MLP neurons of a small language model. Each row is named by its layer, matrix (gate and up: input weights) and neuron, and shows model dimensions 240-367. Each number is 128 + 32 x the weight over its row's rms, rounded and kept within 0 to 255. Numbers have three digits each. A neuron's up and down rows have the sign that makes its largest values positive.
Before each neuron's rows, "fires on" lists the tokens most often at its 100 highest values on Wikipedia text that the model never trained on.

fires on: " Par", "u", " took", "ur", " hold"
L3.gate71:122133110147097171167182115123153144133091161094101147075098140101104158132048134194135118097069154173105109131136041109095090128156145169083123173112087111184098124082164114109103160150089076132150088096158155110098094126083165165112163178069152152154110081150116124197084152132094071119122136132092110119115140125136107174113134176076197141171088165166097131080150165145170116060099
L3.up71:065080073108131139173095085114156182150132157057111146124128135124130137172102121141136132093048131121185141106122133109081169096197089160099140090120112112198153118124130122129167130132132056086204174103135111080109142156145136140139136140093168192093120074157066102128155103116143093112135082093217157103174109147162156144155148200092176159194101104136127104080222118136131127121109

fires on: " there", " kn", " There", "on", " not", " n"
L7.gate582:159128165143078081191180198109068128105123156095168183114150156159140113133084122120140144122070074125163100131187167149127176130169137063136131155166107138099115133084113195094147156124130193164138152155122139109094087118164135098156154154151152150118104128161105102093131156146164157132145177099118109129122140135125149117071089179186100119086163123114155158045137108160077234180111
L7.up582:130191131163127155146181162145049157149138154110105142122160110169141114139151072124136176115082127114141101148152162107124182143156135094162103086155135142119135135120101173146077179130072180136100183082104121110104096115172118157145136136189167168113074101177121099074152104119121112162109172108069137173123103126167111095148132134148142116094153130140156148078189098166127170146124

fires on: " o", " O", " che", " bro", " Bro"
L3.gate46:149143105122126110140126095128188107182086145138178105152119087161163109115087093137202189158080170093125135142087176109130096171138131185104167101127107161169155065114090058124111055076185126157146131099095091104091083138142131128174165102058186191109099083079142132185220128149154089150109127114110153148148148122179084134109116150118175086071106148179161165109131135186148155138164
L3.up46:156105126126093136116096108109145133185104167093201157140109141097200103119087139150126131136095133144060134116126139124149113140175139182115119181139125127138144154174102137087218063095179126111155158172072085097126110139147152159127145108156186135148064174108103116143192098091092159139135172155172093092147181152158074115146077178123157095110104099147209163189097120121149143155159

fires on: " touch", "atch", " plan", " process", " pass", " Battle"
L4.gate152:119154133093119100125169124139157151106160116106039123115164088107096094126165071099150138081075169136125080087141102198084130128101143132181129129166170149129125146163067078118143098149120127146188151140134190176137147056165122144119164090098123159123170083095143184115097145099135099141090062126112162122164181122121144082129141050145128091090107080135155101142128096157155163172172
L4.up152:123181161089108084143162142090131174102150140072062154095152117123109119116179107074107114096111174134108108093121117187117117103079117121198124138137166104104143173150108093129136142128122113120128140127189203134114136080152114105152066087122075108138142134090123124122082124129131106147098073123097127145152140145134113106149161055153105086173164163150106113109049073085109161165102

fires on: " s", "ass", "-S", "-s", " (s", "os"
L6.gate130:128042081104123121121105129084150125156163071086133116097154159167163139150075151149130112117108108054138134167153146140120114144080157150151168096103114123126105097085055112090196110118120133090110162153156130073196104128139124131089130127195094158102192121135137073169187154129147181091031143098109113146144089170094114089111115096140107150108113117150152199122157091144123127158091
L6.up130:114105123148114152068124093113176134121144104125132136163168143206161086178171098145102133142084133126064174169063134173085171155127166138171104131102107110136101112085106150112084132135132166090125148117149159107174052069127153068079169050172060137084152119141135079202169140079121158148064125129122128129143139127140125109141116038101091158137116138107118202085170142158133117089080

fires on: "re", "os", "an", " |", "l", "ec"
L8.gate113:131135156127103128098177064121082150145080079162084098110128117138128166124090171119211094134185091087143103141126162099094103117112157087124115135113139121109134154050122112104141091084114128123146156130150158096125115147131116144119232163183156145133109159096120215153103116125141152109145126185077141118126115119071082095135136129125177112120119158114108094153135129146089171160095
L8.up113:118164048074113116121106106137135115120152165100092101113165069092157112137133134120152145108076122130113133128140121179148150130169141120195120078146116136175154120088112125137144150094110151134062152131142105117137105052085126198174142150135125131116092101061163105144124118122071164151175129152134196118119181069094078136105127044112143106144111049136121149097162142158109081146134

fires on: " re", "r", "-"
L10.gate928:143160151151143160106145154154113184119144130111095124083178118116120108158153134167096165073133087185141132129159117092155108126138150129087125115139124169117059117063220157124072050173074120167174118130153148061145114113141168116131122135132144142087096146111119117146151111122087204147147146125189128200107123177110108157092142080089181105158154142109150131107087024157103131172047
L10.up928:104123147082072116090169162126162123147120076147065129172164134147055204175112107076121126112131081098087140116098088100148155178155140164129123104055044149143169156121112119174150123086137112136079142167200158176078117121076113056125180163091165134157118112230154130189099069120126209132186149111135128066170141113135119133138163182157125142093137091109086101045088164181091125160090

fires on: "ra", "o", " ra", "od"
L10.gate370:122104101110071170123058112088153083190142156187100105104110158167175118187124076146131119126217099099111162108133194114115156111106154129123091091120090172189117086148128098083141115139127170085077129156177088091148154102163127120098126152157063152072096177190061146137099110109088083144137144156143112188134097113135133072137109156155135149095134128117078171130110104161130132190126
L10.up370:148133147175105175116140069081169127134130108148160183089144175135112133112132083132136118105108155140137124141130082104154088155125102139170106141119126141110139116117095054121122066135096101120147185180113114212124185118162147147147123183138157131124045099122098114129126090100156068135088143069110156193159126182187179139142160112096173093155152154111095084106148155201171080102174

fires on: ";"
L4.gate891:104084120083159167181109138117054111127115106153174184197168167145154158107113194112060088117154095120173180130100175087181112137114125128193123140065143179121093147113133157091138111165178099173123169112174075165153155145157123094110104095171145192157133120102150161123082115142103148132177130076099131131154081154118175115077105116120132098135118157175133100150164101205153123154073
L4.up891:151132148101180132137123128169181095190167124175187153167157150096118136160109161159140117194147121091179139154187097105144136139139137096100128119135114109151123090089157101160122141111124122142140149121100157082091106139118126075139135076120150149108154132107157141113145171063062162127124129137177184127164144052137166137158129132044130094131128163115083072126174103090137129120117

fires on: " |", "re", " War", "ro"
L8.gate158:095182184104180054167134129139090124137138134188108120162122142111120103147040146128108109130143004114105131180214201091127083106131165176167112154113091110135139127078146105136169117066129131112135146102143120120093154125045209131092161175115167098103129140095133163137150110137133134135128107130132107141036150133090133106124189164136211107134135123081158154119108086157163117174127
L8.up158:134148051153150126128163064172107109101119108103098125152170101197183141046075136125129116184092108166183116146084195071109037180189074071161121153140158117096208150163126059142087134153075110128175181093104098146157079062151149085153133148135119139091117113117156114146159161116117133136138067148148090153091155145119138134124132095115134089168104156060171072153113134145078107140148

fires on: " |", "s"
L8.gate533:147200064178114060097143117168123126126157145166124108066117073172072112062131085150172106130160076119166100143189134182212057135126163111164095078170059141192102076140138101071086072169156106115119127142122140091107110093144095140152090120107150113164101107129114139147134145086130159143091102083090107178138158118089167122076143189123145091160074158098070137127094125169162129194126
L8.up533:102119147206152145105130149157111147158072119147163144153132080144123163141103149148097145108159133198142151106099123225069085089158128119155183122157178153079095109051119130130083188088107153187182115185135115109121097146136163122160151109139066193068077149141115086161152151138168084071139144115200108143112098098138156104115083188151102178160153181076120125143137074124190122166107

fires on: " to", " of", "A", "az", " cast", "al"
L8.gate448:128102083203150065178092082032072061173091110150139078117096156139138135079087127134071178118080141111087109116144142110097108051128117149134133160146064072170117134163146122167127142119182131105084157105161129092126134132147081152105167123144146113065177102125097201130122106148155078113123145132112110100135171155083127119126188137168166177114169080189122121149120176098161100146146
L8.up448:123132198152088140118133158145159164096126149107124123122059131128127155112150116057082079157102139112115173091101172206118111127186144160154158157122132115138060024130056094154127167134131108157106083102169138140138160066130139156122136128156085135141144234092137104208129194134135140124132173137107093094110106118102112173114095177134129093161119147130152177145121069135175145162116

fires on: "ymn", " short", "let", "ent", "ant", "cy"
L3.gate265:097143078132094127171182176139179124200160092140117108153138091138107131112121151105071216189121117115115127125200103117146165158131151150103171094103133161100155090156086124108114152171106148085156111081138146156108070071114103120111145151104128201130175089145153135146088163097128112142148070126076123083073074148142117136099092083186098178095193152169106125153137145099136137162103
L3.up265:090164154074129155133149169102079130155105120141098141198113115087147118135050117128151098161090111094108094134157131141137141096087033120129113151175076120086105120131127152143134083150142157093139151175148121079103144114067138164137043114126122140149088074158091080134136070124098093099068166174127104133152107184185104098129110150172118072114067140130150218141072167123156112210139

fires on: " (born", " born", "\n", "he", " sl", "k"
L8.gate705:103143151174115103154127142070158177120154113071185169125130124105153093064162129137104115085069188087137117099089199110144135089120122111132173109097117167124123155105119102133161070176086138116089126160076133109150128118086133146159107105080145168102169158186120115131144104157108074156100087106114117113121195139132131112157085096124117202126132151210148155074150127149089111163168
L8.up705:102085148085100160139128120145200162158129097107152129127139141117087098183091119173172098161143144130153056155086097110168077123104189101108150080098086142128117111170168121079127099170107151098104111137177134165146112111107126178185096141104153086099153107108136130111180138153114127048099129102109159109155174130126064171094133185103125149040102152154108084219116168150113100103112

fires on: "-R", "h", "ond", "-h", "to"
L4.gate335:114112117147150196163131135107124170113118124126131095089182112086111121069149129117140119122153083096099147146103161161149155142158119122204138104101101113104053060081109096121118091166132135129154094111082113139144082062188154089137145123110105176140133099107105132138130145144098123134153106174107109130123144124113070132088096147146045151153121134149145124157127092151129149172065
L4.up335:063076133121132174151151104119044128093106127174151113063133157166126100176139210151125141135126051065106189135125159147100132155139139180150148119023133115136099128088119164084120110150146132132172122129109115174153031062178174148162097151127125110121167116085137123120162090157106167138149142186139135087125161115129140200079130172143079115139116143094144127136121076088119160147124

fires on: "he", "e", "le", " Der", " Fre"
L8.gate16:099113197144112091106108114091101127153109108120104134120163119105130141141106194095125103071134093089084116198149125097093159095122162151127067108110070091136119063170145077130161109130154130172071097147169108134116166068112154066189105123148104078180189165132091102141121120097161105117085127169090158153161148107107117113086129128166164123102132105155136045134062157186066156112175
L8.up16:110115180101148149119110088103123113097117108137159077137112057139171202116113151074159100088104069068141120132111185145122168070152092126127128129120084131100207177111155139171179086126171113129138118113150121121142131164105154100064096144154113166169120154123092111145110118126160193121074161112107133102095173149159107143174093103142204168136141181129150120164103016120093108170151

fires on: "s,", ",", " create", "es,", " and", "ing"
L10.gate733:098118118095158133137135119136108139126142105105179104158063096136079119147107151173118121155166085138140154087200100095124033089171074120134087170100062076084143094107108185134167100106131129135102131128136195084170118130146085202107107171141147110099182123104144129123081139170158101157093134101107105123125196160098108060141115122148112208086108163132109083112118146160117115142133
L10.up733:116123092096162097110151131079117080131113160094157070105142102081051063132082105066203144092113159171161137081141068126189130093133128099133094132167121063212151158117138119144146096117128190132139123099098100118124118119135143126092120130113115125122131118119102119090116130084100104141075153116149120181151111034125137115139126140131159131163153048124208082125110086110112154153145

fires on: " S", " s"
L3.gate528:122139152120098200141157119168111144134146120194121134144176100120139088113148083081192098096142126167163123104129164091133157078089147074095134169133105076125162102088155118161159131114094117120180104152159136077096149104100141125165128114149134132097111135105097219133157145147114136131191114128143095082121132161154096123116128127112081152095072108095156138130092106135176131152204
L3.up528:098079055162169158029115179156192140139185067175183156125176122169121090142187135150105092149139118124169163036136124092087124134111151077167180199125160136081133150085114176152095174070157092123104137093095125140139108116122135126140133104148201136074094075132072129155145177178192159109137125118135138115100106139118073124103147143131134121166123110113123146124109123078082173170138

fires on: " |", " or", "("
L7.gate232:130168119109093141148191127166099082143110106131126076196084085093115108137089127065113103147106096103048153153170118182182119156095128093125120111120096133139127122092053146122145151110115152138112162173114173116155112109130135125136087128171106209170125102108067109149146143093130130116110168083056120149135148175140163138132169137095092091146100148127114145140120130130184095107145
L7.up232:073128107146169110163095195098118117116140102100093150118135155166105128114126115123157117107119186150148092112090123074101135126169091142104093100138136087102130118141114159082089094110075112118137080143078127093086097164187178109145093123128159146055152169145169104131160153122160104168154118121207082152101104095098117108146128222149204111089092097151117068158163150151134159145163

fires on: " of", "ot", "o", "ing", "al"
L8.gate580:122080130170102094140099158093102136135139143116136129117159145111194180090077106122027147092158106124145135150140102099184120092125108111147138097117107080136162105082131123219164106107125138105134153154184127138113145126122145129138159129158094178117073093132083171153119151131113085121149158155064154142116121130157132162096115108086148182127181147196133109115105165154096128117122
L8.up580:129091174127134164065086117154133168127128125107138157110087135126154100159113040174116109108108114191136128144079176104156104139166152099130102168121124120107126161171112146191104144108167083142161143090132149153150147140182168165120151068087018107142171156112101161143101086080086178166137119096126127136116127156142123179125170122121061116181095141139162108121122077127122106085164

fires on: "\n", "=", " Al", " (born"
L3.gate471:090045144160080137049107154063104159154126073061165140126205115106164146114186100115144099100099130169145134198092188085179138100149092180146123132076064121139178141125135160097125168119118122077098132122135130123085190087137131160184142106137102176127128122136132145138095115101133125204153122110093102101137096144120153141112077094103215169134096066131179152179123091136113122136103
L3.up471:138103145122132101086079191107175093108143079136139109088119132109154153144107119085138118161065102155156073150145121138135183111116150181124128146189084163173125117139075113116115093133146142071095175110118115087094086138176141145141069156145143199170166142157121151099029148103168155120067123091152185124138142141067116124093129080161151146079095098082140087204098134177130156122063

fires on: " De", " de", " J.", " Mad", " La"
L4.gate778:083113117117171137068094123164124101161174144171124084074163118059154170149110167051107125146100096121142131163130151095196158105073190120182125150171108136143092085118119111092138166161139168119115089149061119147102078129103165145160096110139129160137117096142089106090066134084170146188172168138113163156164145126129134135126112109086103148075156106140064139116069140179140132155132
L4.up778:097160053074107150126158097182169139146116103052055090057112124202143118047175082144116145135104076148050163177136094114125134034111156098086095123098131082110124095111146136137145144173114123107098095153183094114092113111088111103135164175167094074141119142112103109162092145098112168091071105126139102159090168174166083103149110150158141126138105126116074192094117141165167158178132

fires on: " l", "p", "at", "\n", " m"
L7.gate606:172092132050135114162112159086047132161123079048160142153137105094064152125171150121112166106137139149216166121109108144096125160118130200106100192059042157169190129076158107167134109114111122070153102103163090109134139161120121105123134140152136178118129076127122136140152121153135138147155119093161165158141113109169096170099159175179174165125158164139075160087174168130056121104134
L7.up606:120132118118078109118103119183076184085087102061131154098144122132134151096114131123176129188093097163138141106187138118162131127109173125150108166090149137090097100146152109153100156082131121112173097187206157123144160148161115110169181168159145162076107169160084079159138136120161105106083105087193093125094175120085095134114121158128128165077170154103137102104100122178155160103128

fires on: " In", " |", "In"
L7.gate750:082124087102097136154195151134175141125090099128091105069139127115131115131093089163148121088181122125199149094154096133132140081196180132177073141141103150092106067105101127091147121107177089124129132116116164161051085173171165158104152129039188162137150111099167140124107149093172131198119080078158133160171132124167074132092127151126129131120168141165176123158104127115104133105126
L7.up750:183136163127074107148119193213149140089090098165086141139104082060104099158090126117169209130176104152142142110144093133208133113132121133158133081124109136137075102082056137107137143126115172174185168104154149103124155156131082133112167165077133181141084162118141142122090162175185091095085120113116120063147149136097104081128100105169155132103113150096133144174121098105150147115135

fires on: " O", " o", " (O", "ó"
L4.gate47:108152136156110085095080105120135140178118057079092116065090125114162142120097143137150099125164120107102156114112111132120133158157146143147126132177070099191101176100071143107164052097129164181164111106097079038147165130172157113139126144096154145127117204156095131105176156095112096168118101110174162160169120168165111121122120128115088111107174142165080163141085159186152141160093
L4.up47:131097142092126101100175096138138091085158059134104105080110077162080096173043142126143125150147150067143090146163176105112119168115135096092155115188101110062085107160060123111173110115179157142143136180139076138077138114165101125178090108180163091167104147088129116141155147104155112167113136105152125143174133145135045124117108105116114112077103110180173138156083129156148137181135

fires on: " for", " at", "'", " Ford", "'s", " women's"
L7.gate571:132142079102134106100088101186151102170136110150158125146184125125181169097096077166111119128154090131100096104127151070138137110107157130169131148176086161129125090080098116136172146131124180134171133143121102150177175119102165092114086136173139151140090188157139090187112134095123137165108136122152121078148164116128038161134081114076132118085126125175072088131124181129161144112181
L7.up571:177171130192120076121128093128115177104159145141183148122101149131078156114103136107121116126104172149173139153137174116093127166148152134116065121091176103124159102182046130062161117140129074080178059132084107132145192109100143108150137134143193202208109124186172157110166066125119102143126088174176167126138116078128093177167161159219109164139126120160171105129143154198133126092080

fires on: "-", "=", "ly", " more"
L7.gate770:118128126175095099125086109148134168173160121106122148109177092173080099152148154109148153100168146113169132113157130145109129153171204140144126184091127088107122103031142132083104152168089208146135097097161132086130085125148135187110203130104054177115119071165072103149154200098110164134109146156146116129091096094095141157128150156158099114176169115154080104107085094144113135153083
L7.up770:117150131111066157157097108155153049143178111135132121100157129126086109152093106118109159068197143101183089139096098153142204159102113100136149087072093122169108152130159168126112120110124148169147080140154157124121072113071169173135152090121137123075095103153104121121182127193111162205143164196082119153143143110134153127152073135157118176161138107157176143090158085120141123118117

fires on: " and", ",", "az", " War", "re", "ag"
L8.gate809:141102090082153136120101157126112173191142102115147140157135170166121153164146090140080144152151065106180123124173117113174086112097160191177123147172180086137166085128143073164114089127151147120101101122158130143154105145094080163140143197123120110160148149115161183143157155163109145137040143136132159186041105077045132130113072102142136095075186167118096051186125157142187132121097
L8.up809:080129068127187129138149122090153102163048058124140074134110168109166105153072209103143157150093150121112126109099140126190138125148154177142132136139131101138137132146130095143157049143178111117208111139067189170073115126142081116114102162149138102134131177128148117158141141086183109104115176119139092127129110135134169108145120114171180127133128112204176063123171076163156111105115

fires on: " m", " mm", " years", "s", "m", " A"
L10.gate993:098075126136112067092102211087073103144132136083123153134132157152176135098093102126084138097126166125194122178169132165133108105132115145129141088106149211152080111125159175118153172151128141160082042086136155098124125176188143098195098115107118131095152118159106117173138118098151115123100174103103131157132148103119088214070070109210151096145129142126131179090128160159164153142134
L10.up993:114113152102184120150120118091116149140141119048103074128170132128149120172115104161104115140146120149115182133182140091093165139187101139124133051096128150105122137135179133127157151154119126102155108164091134155144178113113147157089100152095078127135059153153136048107141064138142140163153121131157136119139093178172098144120153150118195119128113155191189154119128127107187128166137

fires on: " dis", " Dis", "is", "id", "ew"
L7.gate66:112083117097154173111151082165111166120182132185137111173101118112163158145095162117176128086211121082115092113164142106158115131115078196088115102104106161140100099066137097118136101126107154129179052107081108132124069110180127164089092115164104180126115082152114137088131180125053128072152084066070153192121170116150127126092098128100134158096115155138139189149063179154120133141147
L7.up66:133109091162175124097123061098190135088163146199150113128120108115196083123141142111155104118161161092080114082142127112064138158132094116109113175130165151172141070110135125103156119136146145172186142098035086130101155101161151139089131131200070138160094124117179119050135181137120132116229107082160125144134139082157121146150109118102115058084133130150173142182053112141129109085107

fires on: " de", " De", " des", "os", " Der", " del"
L4.gate302:145172110127109119101096146080135136156146117158103129123143103131137046130104116169086137104056121088109145119219116152204166193093168122194092102178106136126125069094124092110184065114127153125162087128120116152122134068121149049144149133219116146127130057176104069198173138128159144121120121124182108177125149089157133128108074108060116137080125079142133071136151134147180155164081
L4.up302:156179149135099109148115177107157136163134078071127088139171074104137049117140120145163114103114165121105167161144124107140150119118168125161073143129145142118144149091090161135150091055135132173095115184094126135086116082159192154099102115108088185104095050150102094113070078119175134134108099128132207194141109122114138082121043128133117103153156157124148112127118106097151108117144

fires on: "-C", "-M", "-R", "-N", "-B"
L7.gate774:084162114116147141114110148091133107164103070123180092137136123149152145106132146121093166099107106108103087142121128138155140122063125095147158185109100104110077132163118099062136101142136103175128092081140059134154068087195163124075125118109117181111198130100075142152085139122153107140121158100112133170101114089045100137108126106195122109145073125116142119078008171145151132132097
L7.up774:110184117125084110151079132114120157139131066169118127141100097072153151122158165059105201158155099157155116125086095112173149195160099130077158141187113107146114151089113127136151133103097125149101094142121150147134096107150121171149172096129050129112154184098103107162095126178145122164122150113100155160162067111142097139100126094101131154218125127117136148157143065157161097186114

fires on: "S", "C", "T", "R", "s:", "P"
L8.gate553:130139119148158113144158168163118119123146186155166153172181154131111112135150116155088142091151063205135069176106098156147127092178099104146111133138106141148153144094107122070168100136100166167118178119065127152081128139160127176105109113166141131077164120088105136095135080152088123197122086124124096139096064114141135142113144126090125095033108060067149104088126066129161135099180
L8.up553:131173122164122110168085140167089111114137134132194163150135175104109148136142100129169150105105122159117148139144138131171092147136158158157153166150158103117152085069136168147127105128180164117118137146145097147100135151086067155039073159118097156147107153108145129120108122143170164121138132071118105171085058090135143134183123084179077099129087167074126090133107101100133099106162

fires on: " De", " Le", " Di", " de", " Van"
L4.gate927:163107118152124177076062112075170190097051131103122146043171112117172106140164165124098144187124095127108127180169127132155125108166169116118135184135101126100137122086116095088194100151111128184156170079135078100101164118120131103161090179158111130148111158102146142188105186091099135180094098113145164166106109161142099179139085088108075154141163126149149112154124085155138085194130
L4.up927:144090121189095113142079124112162119168091125125108110121194084098077074148175140157070125174130083159115116150202109064171139118132166111118138132056142111077123090093107115097151072152175152141076125117146119139075174106090128124165181127127121131142125096069110126133101166043093188156129112108127139177082123148170120104163107083099085153143126120078148104134043139182229127189135

fires on: "ell", "el", "n", " United", "ock", "en"
L6.gate835:104145144151155125160120179094147108088098143086164118127129172137132149136137112151109126126160111135181189070114211056118102075112158046158113175149167141100104148149079149139172115138122123120150100124070181169136138099110155128098098079150133126075115139158159161150106090101129137099137125153134152180107101155174099126130108072086149103095122122132130139150126134109082157112170
L6.up835:166054121155170179156098137101149126119126149174139126100125091167132141162101148096167075143167135159145108134136097098124156140122161158156099133096142147055153135155162144134099105167171130129146129129108096071148131149151155132139085153160107123186135187101105121138136155052169106137096096172082138105093136122113120082136172155098127086173140128118059153085116147091114141126140

fires on: "P", "K", "W", "S", "Q", "D"
L8.gate478:049079124125127101137105171098123130160125114106208107083158112170145116086189082082119157117115119144181105155112101119117114097176108190064141113114143137124108131111171104140096167136192155116107116084111141123119128154124178146053074125103113125160151137133127157114163143128113130139083172077074131169113116158138173184083110145123136104076099154105154085148138127112126134061142
L8.up478:143101148126094094127124135100100126152112173147088095178139098096102123135141105133158105121083147174151142084138115148098166120176103112176193128186166152085143189103101211098116141142122117150142123148110107138136145133125101199076126148145058103132101145167166141107128089163208126126116122024152109106133018193161115171173119111122170074105088100054168118129150093140129125112132

fires on: "d", "o", "od", "g", " Ed"
L10.gate822:123139175090101117113145144119121196086160095160110041103157169090146159144141174107176115199204149147144162116153148131163151139113152126130120145110148173192092143079104168097096098119092141060163154096177136094146122157148091169091165149118132051133129161185092144122135065195114160106106116074059142127175127176132144125075175158124112142137094172161086155082076132161120187164186
L10.up822:155077102159094170098139104107154106092133049140148116105114152105218143101115102116149151154114146162110142101126139196146101126115176144191137128088189134129102093166140138142111143112161120148128086159184151175110141152147170136113149118168148128155133110131113130151149038122136058118087160132085130098122181155166157105148171112128136160158134119141126162121130131117114078143164

fires on: "re", "ot", "el", "en", "ie", "on"
L4.gate989:126127050103143084121081130117058101154175147142151144102118149124084172171103142066117105095150143085116079151140131078107132119199147159106070130120130155126114163122139120128132119133100117185113122128070138101062105116165203109069045092129110150134124180102166145136130126174175154168050095112152122173156098101201151145090121126185162063160122135093065078127106142137088121146113
L4.up989:179050141183114081151079147089129118157122132129135108051113096136169113158091048089190092113182171127106120145133128075070138156129078141136069041135110183118152109139128130103135110154138126122100170136135220119145088051133189169063132172167085133139087151153115161152160186126155118165087072184139183109158155124152115067098206073099133151119142119111108091132106112136140123083104

fires on: "m", "ber", "b", "ower", "ph", "er"
L8.gate949:087139191143086166094110106184171123163133119148146108161120122077093196091079085209110123130164065159092177158134117118142173110114168068128082099151117111143107105055096136066140124128115146137131142098213112167114167107120142133132141170138127163107190114154106125064104121118150142146159133119021071147154091105094144144106205140117158164131107078124126021118088137078106155183099
L8.up949:109160170104195193109137151118071149164180108090133055072131064117135119174113132134125156151134122202079104118077043154158107138119116140155098111165135169160137094121133106121140073144084126127148115097110111134122131110184148164137152111080098133149101121160127084109147135134067139112129144144082101096130129091130121171150146066074101127165045137152059109149142155199140104182089

fires on: " ex", " Ex", "ex", " first", " In", "In"
L7.gate670:104076149091102133127140132113112124134132123185095125153089137137094125123149132108132165107159149098163162162111163156116153076130108121130095214076117116176101163123117162145095100112123086137099083176086121119084088118103222137180079171036132123165171109128086152177105128183147098133122141100107142095126122184156133136092162137109084095122137145125162137139135188141090120158190
L7.up670:174133194168101174163080114200113163136125052099047148217100092120111168162143063159140121099100115114117123098136098155127088100080134118147094080087103104104095149090131158136115090113152124137167149172154113141097168094100166150110184162110112164123102063095180060200177144124183128123180170099112164131104163149074164113115107114151054163135128117106123155109195114171100131134104

fires on: " |"
L8.gate563:158089118063137089176141125108074153190105126137162126135085120099107085129119153086164140081108088116146157164155112144116076055110090094140107118108080139101089105102090117071176140116125185120128084135095166115176099125112078120083128090089131155155107136114063094138125137102112124104144156134114069176126150089092066140132162201146158137073186185118150094116127127125121121186171
L8.up563:161132149031102073144094108094125153175105064106153119045133119125116148150124107128179132055141129147100107111131163116149111099194136165130133134095116111175080125095130095061144118097154126147158095106144147079126115171132072104129117100081103110137130123115094115091126159161142130134158081126157097123081174105082129121130101135148132164140134137152188106070141181139170140171155

fires on: " s", "\n"
L7.gate1007:151094135111120180144113156151162161149185125096115114147143089092121097165163122130112134051179091152113108116126156125108077118165116106084142102111031143160100144151141144122127121147097108097122100063167145070108188116140078105207143100130141188121121152141132143100139126136091155116138126128142091088131142168132110135112129162149110156127182175100111185111135144123084162103161
L7.up1007:130184141122099181100108111128104204192117084133118110124114127135094124109212122100095119086105134128133185141091175099135171156162186104177114136143135061151107166092121178153152127132135144112157114141190109155097162134136128075205112095155116160115091119124073131154186095134073128102145154076155082078093093145159093154155046135088102089148156171115135137046114126105108168186137

fires on: " there", " There", " abs", "r", "There"
L10.gate185:152152120094102134135115148116114117156158081109175100112189082094104147148079063173093120131147158128086135146152079114135107125158130162121074150120105150151129076184096110098096158078174149125158110064104095141122194116109137112142129136117135114130156144097113103076109099127190168081122136119131100125118123111141098129113118140130070144106129142195132094178134170131093172154077
L10.up185:123126105181109166152123154116095147103115085085113114152108129130117161112113128139106131107182083130096125071080168127120098118138083129126190128131108151111131125125138159144081125146109120103119206141210170009142182136138202109082142076149158146130080176073130127138122125131171187102085139136127178129172111133091114119101140124081158128051037095092125107076128126108148096105134

fires on: "pt", " pass", " process", "cept", " express", " discuss"
L4.gate600:117178116084143128054095094110162161122126135077133154128149104137057140144157081066151124124152131170119070175170135145140096133142118133147066123091059071164123140107137109116120163069128141172173142141114146192123102048128105110135143099136134146101123078103055122105125126161140125075084090108101126150111123163100162139086124147124156153125151123192114159090144094163100134177092
L4.up600:129154165084122117105154113137164161093126107064115182149092099148088106142153134113115162148134145133146099129126146182079152194080098143165119125098084104152144173116114100152101194078136126088102136185109111172116038121083128087136111124206079154159123078145099130119139145130128107115127052161132124191167139148123199135166098097088155122074131137154095064079178133110077130127147

fires on: " Be", " Sh", " ge", "ae", "e", " Me"
L6.gate855:111163091136147161138177113137102044150110139096119131142139065168101160155127188095202132129164095103192130186178106132151130139102171172123112094139135198115126093125093161133126117098102117141173075116152115081161092106098125132135107082095158121160182138106145126095168154099187105068109066117123172169087120156167126120135128092134061111092138145071096095125132120111036090117160
L6.up855:103148106114096142189108089122088131063121081114159118071114131114119106174129159134116128107093097117107061132140164108130173097103187124133145180144113122061117175122105139169133119156147062157138084112162106100119101173121106132106083152096162084218144156175179094112175148140164123171171132086142138145137090123149122064146121098095194077109090109106114112192168135125073118157101